config = dict(
    n_layer=22,
    d_model=384,
    n_head=3,
    n_kv_head=1,
    head_dim=128,
    d_mlp=1024,
    vocab_size=8192,
    activation='swiglu',
    norm='rmsnorm',
    norm_place='pre',
    norm_eps=1e-06,
    positions='learned+rope',
    rope_base=10000.0,
    rope_fraction=1.0,
    qk_norm=False,
    attn_scale=0.0884,
    bias='none',
    tie_embeddings=False,
    parallel_block=False,
    init='normal',
    init_std_qkv=0.0341,
    init_std_o=0.0,
    init_std_up=0.0341,
    init_std_down=0.0,
    optimizer='adamw',
    lr=0.000968,
    beta1=0.9,
    beta2=0.95,
    weight_decay=0.083,
    lr_head=0.00466,
    grad_clip=1.0,
    warmup_steps=525,
    schedule='wsd',
    decay_fraction=0.911,
    decay_shape='linear',
    final_lr_fraction=0.0,
    batch_tokens=65536,
    seq_len=1024,
    doc_mask=False,
    train_tokens=774400000,
    steps=11817,
    dataset='wikipedia_en',
)
MLP neurons of a small language model. Each row is named by its layer, matrix (down: output weights) and neuron, and shows model dimensions 128-191. Each number is 200 + 20 x the weight over its row's rms, rounded and kept within 0 to 999. A neuron's up and down rows have the sign that makes its largest values positive.
A block is one neuron, or neurons of one layer that tend to fire together. After each block is what it responds to, as a language model described it from the Wikipedia text at the highest values.

L10.down151,232,235,201,194,193,185,206,181,226,180,188,236,205,225,189,226,205,227,208,201,222,212,195,218,193,176,184,185,194,174,184,216,203,183,194,224,225,180,190,207,202,198,184,215,191,204,186,194,207,194,184,236,159,230,208,230,207,181,169,237,184,168,213,176
L10.down245,211,207,199,195,195,206,198,215,190,206,186,172,173,172,181,190,193,232,196,187,242,265,195,196,182,185,214,235,218,177,166,187,228,190,208,185,208,185,231,227,247,210,195,208,169,148,199,194,192,182,224,235,210,191,172,220,174,203,185,177,186,179,203,184
L10.down315,222,192,223,179,175,208,177,203,198,208,184,203,194,222,211,191,181,206,227,200,142,166,201,192,161,142,229,176,229,186,184,203,270,204,208,225,228,235,187,194,175,205,176,186,165,225,221,220,269,181,183,204,220,194,190,203,157,194,214,191,201,218,231,188
L10.down337,204,229,194,195,216,170,229,187,188,211,207,197,201,195,211,198,218,202,193,227,199,184,200,216,210,187,204,216,158,208,149,209,235,186,194,207,193,161,181,211,199,220,221,178,208,185,202,183,191,187,169,240,222,155,210,189,186,223,187,244,192,196,161,193
L10.down601,199,170,207,195,186,174,183,197,208,183,173,181,218,206,181,209,190,188,173,184,189,178,208,192,166,208,189,193,204,189,178,234,239,222,185,213,222,188,187,220,202,181,196,233,158,158,179,207,185,182,181,171,205,215,219,217,153,164,227,192,210,202,186,189
L10.down602,205,199,217,187,218,161,199,198,204,206,198,220,219,205,187,163,196,185,202,184,222,179,184,189,194,205,238,162,204,204,230,190,238,190,182,215,202,173,237,215,165,207,206,204,175,150,181,179,228,227,188,184,220,204,179,208,152,223,179,181,195,203,205,192
L10.down757,204,199,219,150,193,207,198,230,176,165,214,176,195,221,224,214,190,181,192,163,195,171,198,194,265,212,219,205,174,184,184,215,169,198,187,167,199,236,222,202,230,178,188,214,206,199,214,250,205,147,200,219,200,187,168,215,181,195,184,217,218,178,209,217
L10.down1018,186,175,223,200,167,187,213,183,187,184,203,194,196,236,186,179,216,199,215,192,118,192,202,195,176,224,201,205,196,197,198,220,213,213,202,213,171,175,198,206,174,188,184,205,183,201,154,192,200,198,182,184,179,217,206,211,175,174,223,174,217,185,184,220
Description: Non-sentence-ending periods

L10.down103,228,212,225,207,193,210,231,193,194,207,210,172,200,187,213,201,215,220,218,191,137,183,214,188,209,197,175,198,198,169,203,194,220,241,207,182,207,212,214,194,201,179,243,246,204,210,191,188,187,187,174,219,182,195,198,198,196,176,174,218,209,209,199,175
L10.down165,188,224,185,244,193,193,199,176,190,186,254,204,203,196,194,216,204,237,184,201,198,175,199,223,196,178,186,185,183,197,208,210,197,204,222,215,196,210,232,189,200,206,187,237,201,200,150,219,190,184,166,226,214,187,191,184,188,195,187,208,207,189,182,198
L10.down338,202,192,212,216,193,208,183,205,195,222,216,219,195,204,207,233,199,174,219,241,176,190,183,212,171,204,183,171,212,185,147,196,212,207,207,209,184,194,216,242,183,226,192,179,173,192,201,171,176,201,148,194,187,201,182,181,186,190,264,183,196,207,196,194
L10.down458,201,163,178,164,212,169,176,259,202,203,221,236,183,162,215,236,211,174,167,158,132,203,212,193,169,176,228,222,201,226,209,159,184,178,175,212,191,234,185,209,201,229,181,179,184,227,204,219,207,202,219,223,209,201,193,201,200,202,218,200,189,189,233,212
L10.down463,243,202,199,171,205,207,184,221,214,207,203,201,206,201,197,166,223,207,220,215,168,176,178,217,208,191,199,215,195,195,188,195,205,209,198,200,202,192,229,193,192,203,214,140,196,245,213,200,209,177,196,208,234,172,166,174,221,218,173,191,197,188,235,179
L10.down558,200,182,196,195,191,236,203,152,214,185,179,170,194,197,205,188,215,181,191,203,131,202,221,231,190,184,189,215,201,192,228,180,143,179,177,215,202,195,189,222,180,175,199,175,220,208,168,180,204,164,217,166,192,186,198,189,179,221,167,179,201,220,194,244
L10.down598,188,230,212,202,191,177,213,199,222,185,229,193,201,222,209,212,165,192,205,186,197,154,223,198,195,221,237,205,183,205,191,201,166,201,211,211,194,189,174,205,193,184,201,210,182,192,173,220,197,172,173,173,194,183,203,189,189,200,229,188,181,163,211,223
L10.down917,218,206,244,228,230,200,192,196,184,207,191,156,207,190,202,184,208,214,224,199,151,213,198,177,169,196,189,192,195,201,192,225,165,205,182,221,199,162,223,209,200,193,202,224,196,249,219,193,197,195,189,206,233,207,222,183,203,189,227,205,211,188,207,200
Description: Word-completing suffix pieces

L19.down785,193,196,200,198,211,208,218,158,194,183,164,176,204,213,170,193,224,191,199,202,202,218,206,172,162,221,204,185,217,189,179,174,264,223,228,200,203,177,220,175,194,223,199,233,206,162,217,181,193,173,197,194,216,206,203,161,183,204,170,198,206,216,168,209
Description: Initials and abbreviation pieces

L19.down195,214,207,210,158,208,223,203,221,169,237,199,220,199,198,205,177,208,176,161,207,130,202,189,205,220,164,205,187,235,198,201,191,258,193,189,193,202,204,203,173,171,198,217,186,192,189,202,201,178,208,217,193,191,172,207,205,237,215,212,164,143,221,224,164
Description: Digits inside numbers

L10.down3,195,223,227,205,190,188,202,189,198,181,196,167,213,251,165,185,178,208,198,209,230,209,212,194,197,221,198,182,190,217,214,176,162,180,191,217,211,210,200,210,179,173,224,219,198,202,187,204,202,212,214,172,221,233,176,200,227,201,179,200,158,207,190,204
L10.down380,196,206,191,161,209,169,180,191,192,188,185,226,193,156,193,183,181,206,196,195,160,216,203,206,185,232,222,206,178,180,220,209,220,186,178,192,205,219,219,201,187,215,221,161,217,162,212,186,194,175,182,167,184,209,181,174,207,213,192,192,192,168,227,176
L10.down536,219,192,213,236,217,212,191,184,197,219,211,189,194,227,206,193,197,211,211,218,279,225,218,208,197,170,220,199,213,187,191,209,156,230,168,196,186,169,243,165,194,193,200,214,227,185,204,213,188,189,214,231,186,227,225,223,204,186,192,215,205,236,200,218
L10.down621,193,185,180,218,187,198,178,184,191,214,173,195,178,177,196,211,222,186,178,218,218,235,184,233,191,188,188,204,228,212,225,241,204,214,232,220,200,189,188,195,204,207,204,182,196,199,192,195,176,226,239,187,214,236,200,209,188,195,198,193,188,186,174,207
L10.down626,193,189,237,203,209,187,172,187,193,225,174,201,193,197,195,199,163,208,193,204,169,192,221,195,207,197,153,194,170,181,171,218,180,163,204,194,232,217,153,226,206,197,239,217,183,233,197,183,182,195,206,188,176,222,221,176,186,155,226,224,200,220,200,208
L10.down672,221,168,186,212,200,216,202,227,182,224,170,180,225,187,222,245,198,201,178,202,219,196,203,237,216,196,214,186,178,227,206,214,200,194,179,171,180,214,223,232,213,211,221,174,187,175,193,218,195,212,198,163,195,189,186,206,180,243,192,196,208,217,222,225
L10.down679,228,223,216,190,208,178,232,201,217,198,193,199,198,201,227,214,210,221,195,208,211,211,200,204,189,193,188,250,219,174,201,215,212,180,174,207,199,204,149,204,193,210,218,194,191,216,203,181,191,187,171,155,221,198,239,216,202,235,180,195,214,196,166,168
L10.down1017,222,210,202,226,209,206,207,197,180,186,178,178,179,188,219,208,157,231,185,198,205,198,203,222,203,223,180,214,182,167,177,193,200,203,150,183,186,211,184,191,226,193,201,182,207,226,196,185,197,225,215,183,197,206,199,216,201,179,190,224,180,179,173,163
Description: Lead-sentence "is" after title

L9.down45,237,192,176,194,182,207,173,224,203,220,161,212,210,200,201,202,195,229,201,192,101,171,197,177,188,172,202,182,189,196,208,193,238,184,224,216,216,223,212,181,180,194,214,194,162,248,204,176,209,168,206,208,219,228,196,199,202,200,219,208,222,211,220,195
L9.down198,183,178,238,224,174,187,206,203,211,169,183,201,198,226,228,192,200,241,200,216,163,207,205,171,210,221,222,185,200,143,204,230,239,194,211,216,226,195,233,235,190,176,193,189,158,211,193,204,223,227,179,184,170,213,187,176,174,192,210,198,193,253,187,207
L9.down209,191,230,219,215,218,201,228,207,204,220,184,170,202,233,159,222,192,206,206,198,139,183,167,218,173,197,161,200,186,198,198,232,215,214,206,211,222,160,218,187,228,190,175,197,213,224,182,190,199,179,217,193,175,213,190,180,211,177,188,217,192,198,173,210
L9.down392,235,174,232,203,183,220,187,216,197,189,193,204,183,195,181,199,205,202,162,206,170,196,209,205,196,187,175,199,183,151,208,190,231,249,186,196,215,218,215,200,227,172,162,193,194,192,187,186,206,198,209,171,218,169,156,211,156,189,235,209,233,205,191,190
L9.down558,211,216,233,213,204,208,207,188,217,147,201,205,209,236,176,201,209,165,227,189,164,177,205,182,185,235,202,223,200,193,189,191,246,200,181,219,201,198,204,233,199,199,194,220,183,198,177,158,205,201,187,211,206,204,200,210,182,193,221,197,194,173,191,205
L9.down761,232,196,182,236,200,211,216,180,191,184,209,163,182,213,199,215,189,210,227,179,157,170,191,167,181,221,215,170,189,176,186,204,259,222,190,202,214,178,218,196,192,196,201,213,162,181,194,163,195,187,202,222,204,195,209,170,165,212,218,218,199,226,161,205
L9.down810,173,211,239,228,192,192,206,195,231,220,209,167,205,227,197,215,186,214,217,195,132,199,172,181,180,190,194,195,167,188,194,224,270,238,167,225,211,190,233,200,217,164,178,171,169,194,174,178,212,160,211,196,192,204,189,210,189,197,223,209,170,229,163,212
L9.down1018,205,178,225,212,199,201,218,207,166,214,181,171,196,194,208,176,206,210,205,177,158,209,180,182,211,195,228,152,223,176,214,187,233,209,204,182,229,192,204,200,190,158,198,186,190,220,170,176,209,170,220,200,188,183,173,189,204,189,204,171,181,222,206,210
Description: Initial-following periods

L10.down124,186,223,213,182,194,172,193,185,180,203,222,213,194,186,187,185,184,158,208,189,172,190,201,204,218,215,187,188,228,222,154,216,195,200,224,212,212,211,218,184,209,194,237,203,197,183,179,204,213,192,198,197,212,175,208,220,199,219,199,189,232,204,198,183
L10.down328,217,185,188,221,206,181,214,201,218,213,210,206,190,184,184,189,196,179,232,221,181,218,185,209,181,196,209,223,181,192,202,165,163,192,197,186,191,169,190,160,187,217,204,166,197,221,190,205,159,204,194,199,190,192,215,172,209,233,212,225,244,176,178,160
L10.down369,213,192,190,171,182,191,234,203,205,215,183,202,167,217,226,180,210,206,191,209,191,181,187,203,230,191,237,199,176,185,197,207,154,193,208,184,220,214,173,198,192,251,181,216,212,191,178,216,211,192,179,203,220,192,205,208,194,196,210,149,220,215,224,204
L10.down483,210,179,204,195,180,177,191,183,216,189,190,180,212,213,193,222,195,184,187,240,194,183,210,176,182,184,221,229,199,179,189,202,244,188,224,182,207,227,206,219,172,208,177,190,165,169,207,201,175,171,177,206,219,204,229,198,234,155,227,216,204,190,171,176
L10.down539,199,219,172,174,221,173,165,181,190,208,203,209,178,222,181,209,200,217,179,166,181,195,218,171,233,227,221,236,162,171,216,180,211,215,179,191,223,201,177,216,230,222,206,199,211,235,183,196,205,206,189,218,185,230,206,220,178,214,173,206,189,197,203,199
L10.down869,200,207,203,189,205,185,204,179,197,170,227,204,183,200,200,168,232,226,191,207,212,192,241,193,203,197,197,159,186,229,247,222,235,213,206,199,208,209,211,195,200,234,169,228,249,142,197,194,199,176,182,235,230,220,209,214,182,190,180,186,232,206,213,214
L10.down879,246,194,230,202,209,190,224,206,253,144,205,198,206,183,224,191,198,215,207,182,199,188,176,193,195,165,152,226,213,208,197,209,165,234,187,233,179,171,189,195,194,168,199,224,231,200,212,199,214,223,221,154,183,200,250,202,190,173,188,176,203,218,205,190
L10.down978,193,208,184,176,182,202,192,206,191,217,231,176,160,198,227,167,183,199,218,225,194,203,176,202,203,155,233,173,190,200,187,215,195,209,224,148,172,179,222,183,198,187,218,195,219,229,202,198,196,188,202,215,185,188,162,224,246,181,191,219,228,168,186,187
Description: Dates in narrative

L19.down983,185,196,221,189,195,240,189,178,185,197,219,144,165,169,200,162,180,194,225,212,137,195,194,204,186,208,186,202,211,212,217,185,209,186,214,197,226,218,197,186,203,227,211,200,168,222,199,260,196,249,201,207,210,226,196,184,240,203,214,180,195,179,203,204
Description: Agent-noun endings and role titles

L9.down138,177,228,219,163,210,172,179,195,190,202,188,185,167,168,191,199,203,212,174,168,244,201,234,226,200,240,155,203,181,224,221,177,238,189,238,186,217,206,194,207,215,207,192,217,222,151,195,212,171,210,227,197,194,201,232,245,200,177,206,196,183,202,215,201
L9.down297,174,216,217,171,237,222,206,210,196,183,212,180,202,197,187,167,203,204,168,172,144,180,249,198,201,229,221,191,186,197,223,186,216,202,199,203,181,187,199,205,174,178,164,182,211,181,214,217,168,210,190,199,214,171,211,243,234,265,156,221,188,196,184,221
L9.down335,186,214,184,169,171,198,154,192,208,209,183,220,202,221,204,215,202,208,226,196,196,198,165,183,229,184,223,173,199,196,204,192,240,233,182,183,174,216,194,221,202,190,203,214,197,182,233,193,178,238,213,184,198,206,185,233,222,216,196,223,220,238,232,212
L9.down370,235,192,189,186,193,206,189,191,208,156,179,175,199,171,191,178,207,231,222,200,151,162,179,238,205,199,202,189,196,182,206,194,204,188,174,189,196,206,206,216,200,176,203,197,187,193,172,197,184,205,196,207,202,181,215,194,187,221,232,208,200,188,220,192
L9.down404,178,228,206,218,210,178,233,219,187,201,178,166,185,204,193,200,177,175,195,217,139,204,226,208,207,206,230,205,215,173,242,201,193,191,182,206,163,218,211,174,194,224,185,204,185,155,188,209,211,205,192,174,198,198,222,222,168,188,196,166,192,172,209,195
L9.down511,207,214,182,205,229,209,202,211,230,188,205,187,193,192,187,172,205,179,195,210,206,221,222,186,203,190,186,195,166,210,167,208,157,167,203,209,217,216,210,183,185,190,168,219,190,217,210,217,220,195,211,199,208,172,195,211,219,210,182,168,180,191,182,205
L9.down544,199,184,202,210,194,213,232,194,199,243,188,205,195,153,173,225,199,191,199,167,222,185,169,178,219,232,177,200,166,222,209,210,203,207,182,190,228,208,198,227,186,215,212,197,241,189,216,183,203,215,207,221,197,184,222,199,163,216,208,193,214,185,219,177
L9.down877,207,204,167,195,214,149,193,191,204,207,203,198,189,187,215,227,199,213,159,185,273,218,219,233,214,210,210,197,195,202,189,192,148,172,181,200,204,207,208,222,199,196,197,192,185,148,210,220,206,172,202,190,219,217,188,192,199,185,189,171,183,229,220,193
Description: Mid-number digits and suffixes

L9.down26,209,201,231,213,173,199,181,219,192,221,185,220,197,226,220,188,191,175,208,203,169,211,194,199,167,214,245,204,189,224,195,193,239,214,216,204,231,190,175,232,217,176,179,210,215,171,199,210,197,217,214,177,216,186,209,214,239,218,216,221,195,217,211,189
L9.down62,215,198,214,194,246,239,195,188,206,225,191,196,223,210,180,198,222,213,186,216,250,211,195,165,220,200,213,195,184,237,232,225,238,195,181,207,194,217,184,201,202,204,236,224,209,168,182,208,191,207,188,228,237,208,190,186,204,211,203,186,200,227,205,195
L9.down193,195,221,211,154,184,174,210,206,179,169,236,194,194,192,226,185,200,221,224,170,221,203,189,200,217,217,164,167,222,223,233,178,197,224,212,184,224,203,213,199,198,187,224,201,247,193,214,188,190,207,185,173,221,208,210,188,207,218,216,201,191,199,189,186
L9.down563,193,199,218,212,214,200,234,165,213,186,196,200,216,185,224,205,191,199,246,171,186,219,217,175,211,217,188,192,213,234,163,206,173,191,181,212,135,202,198,180,190,205,185,221,205,231,220,205,181,208,189,200,179,181,213,221,184,181,223,211,202,252,173,210
L9.down590,215,200,186,211,184,194,184,211,196,158,191,163,179,197,207,190,199,189,208,165,206,185,198,196,183,196,164,172,191,219,200,238,213,178,219,210,204,187,196,215,170,182,203,236,197,163,153,249,192,233,198,197,209,181,211,204,200,212,176,212,176,205,222,215
L9.down704,202,201,184,233,193,174,150,164,210,215,193,182,190,197,200,161,184,185,231,177,227,209,199,193,173,203,184,183,199,219,215,197,193,192,188,183,203,187,194,207,194,212,179,218,227,190,177,230,167,225,214,204,225,167,159,198,177,196,214,243,190,180,186,210
L9.down777,209,219,179,184,216,231,197,213,199,216,183,219,201,173,191,204,254,211,211,192,228,163,161,181,215,178,189,197,215,205,171,187,201,204,192,190,205,177,186,227,192,200,182,202,237,170,219,193,223,209,198,221,195,161,179,226,220,231,242,171,201,230,206,199
L9.down945,206,173,216,208,195,177,206,197,192,216,194,193,200,200,214,189,216,198,217,196,192,197,194,204,209,203,158,213,213,213,204,226,249,210,194,189,232,214,194,164,234,202,189,236,206,189,206,195,189,203,189,229,195,199,180,202,232,201,216,199,203,184,204,214
Description: Table header separators

L19.down82,211,179,187,174,180,208,199,224,193,234,192,203,181,166,198,219,236,190,180,235,211,175,206,201,216,185,193,203,164,213,203,188,204,181,223,204,168,201,193,219,193,186,229,183,186,214,209,248,192,232,201,177,213,242,240,162,183,183,214,214,206,247,232,222
Description: Article-opening "is"

L10.down56,197,224,194,206,189,191,188,187,217,202,191,197,184,186,187,167,183,204,193,217,191,192,216,205,174,222,204,195,193,190,180,235,159,193,211,190,188,194,211,204,176,199,186,224,175,193,180,186,188,213,199,210,201,188,227,180,217,197,195,180,217,195,224,203
L10.down235,194,189,215,146,199,191,160,180,235,168,170,179,157,214,162,187,164,206,199,210,220,238,215,170,207,212,208,202,177,181,180,181,190,198,213,169,172,202,213,172,211,214,167,188,207,206,161,217,213,171,186,161,212,189,189,218,198,183,198,216,208,189,227,224
L10.down360,209,195,205,196,202,188,213,201,197,199,216,213,194,225,235,236,213,202,222,207,165,197,184,182,201,206,172,187,193,187,224,220,209,187,221,212,177,212,219,176,194,221,207,212,210,234,214,178,188,168,211,254,241,196,206,194,239,195,198,201,198,205,168,213
L10.down438,199,217,181,207,177,212,190,207,205,196,191,203,153,201,187,188,171,219,221,178,194,203,201,148,207,193,238,177,205,178,208,207,217,194,189,202,232,206,188,209,192,221,179,213,215,167,208,191,192,211,223,206,196,174,208,187,217,192,153,185,208,220,185,215
L10.down806,226,237,225,199,191,179,213,176,209,164,216,180,199,186,196,165,203,179,191,186,215,182,231,191,201,210,209,179,192,171,190,189,159,200,212,209,220,207,211,170,187,210,190,210,213,200,176,211,162,192,213,204,218,213,204,201,228,191,198,178,214,222,199,207
L10.down904,190,195,195,208,201,189,195,213,192,179,169,197,193,182,147,211,199,178,196,236,206,212,231,193,181,190,222,184,205,213,182,199,236,196,184,212,220,187,180,220,235,180,206,211,166,210,229,165,209,204,223,182,147,203,227,221,208,203,189,202,224,154,220,199
L10.down912,194,175,200,195,213,227,216,172,235,204,218,186,192,177,234,198,219,215,200,195,187,242,218,205,178,196,197,227,203,182,183,191,226,202,217,183,217,190,187,209,197,196,177,187,212,175,205,217,177,236,192,203,182,202,209,202,190,213,179,164,204,196,208,192
L10.down973,135,226,196,212,213,189,212,226,199,195,188,188,158,211,205,198,202,176,190,185,237,207,200,213,215,189,219,178,271,220,223,189,170,205,208,168,203,226,203,195,205,172,214,191,201,184,210,196,209,212,175,192,192,208,218,204,208,210,261,180,190,245,202,196
Description: Mid-number digits

L9.down186,154,212,243,192,189,177,216,222,197,209,201,193,234,199,189,186,196,188,195,202,151,235,234,186,223,160,186,195,186,190,161,211,209,186,188,212,239,247,210,210,211,176,176,202,207,234,192,139,227,172,172,217,199,175,228,188,195,197,177,183,235,172,186,211
L9.down233,197,177,219,212,220,161,190,206,220,215,211,202,203,185,184,211,213,170,211,192,112,199,223,190,174,159,210,188,225,178,219,234,221,175,185,196,191,197,210,192,191,173,208,194,194,242,211,178,199,206,184,208,215,195,210,226,172,200,229,206,223,165,208,181
L9.down248,215,152,205,177,208,215,224,171,179,169,191,187,216,205,208,219,194,238,159,219,206,189,208,190,198,203,193,208,205,212,186,192,186,230,221,194,195,218,171,242,202,218,210,232,185,199,207,216,196,190,204,220,184,193,188,195,182,212,222,176,230,170,167,221
L9.down399,202,209,201,194,196,226,186,207,220,236,220,197,234,190,188,167,216,233,194,180,194,194,187,180,209,225,199,201,206,225,207,158,162,218,217,188,218,181,163,223,233,207,226,239,208,229,199,173,204,217,206,183,255,225,228,215,189,179,202,210,156,171,199,225
L9.down662,199,189,196,211,215,171,205,204,171,136,178,196,234,198,216,194,212,178,171,226,181,214,201,215,231,231,192,180,208,197,195,201,185,201,185,204,196,185,177,224,199,154,192,191,198,241,196,185,208,186,224,164,214,272,196,195,222,180,192,222,182,223,174,219
L9.down696,216,187,225,207,192,215,204,176,188,194,208,198,171,231,213,204,212,189,170,196,181,176,185,215,171,181,207,189,196,181,207,188,178,220,231,194,236,184,196,173,160,206,180,193,170,186,182,201,214,210,191,211,173,194,232,225,179,178,179,167,213,204,216,208
L9.down703,201,138,227,217,200,197,222,199,188,205,211,208,205,217,260,209,212,201,189,205,176,263,208,178,172,153,218,159,180,191,220,190,211,213,193,207,184,219,180,225,209,218,191,216,195,210,165,209,209,198,210,206,220,220,238,180,163,173,222,181,214,208,192,185
L9.down900,192,203,218,215,188,205,175,183,173,192,204,187,212,259,203,196,184,216,187,223,166,194,212,190,203,213,206,215,187,193,192,160,261,215,196,224,185,224,215,209,175,210,188,233,186,198,204,209,185,213,197,234,226,200,152,217,171,148,187,215,194,183,198,220
Description: Name-ending subword pieces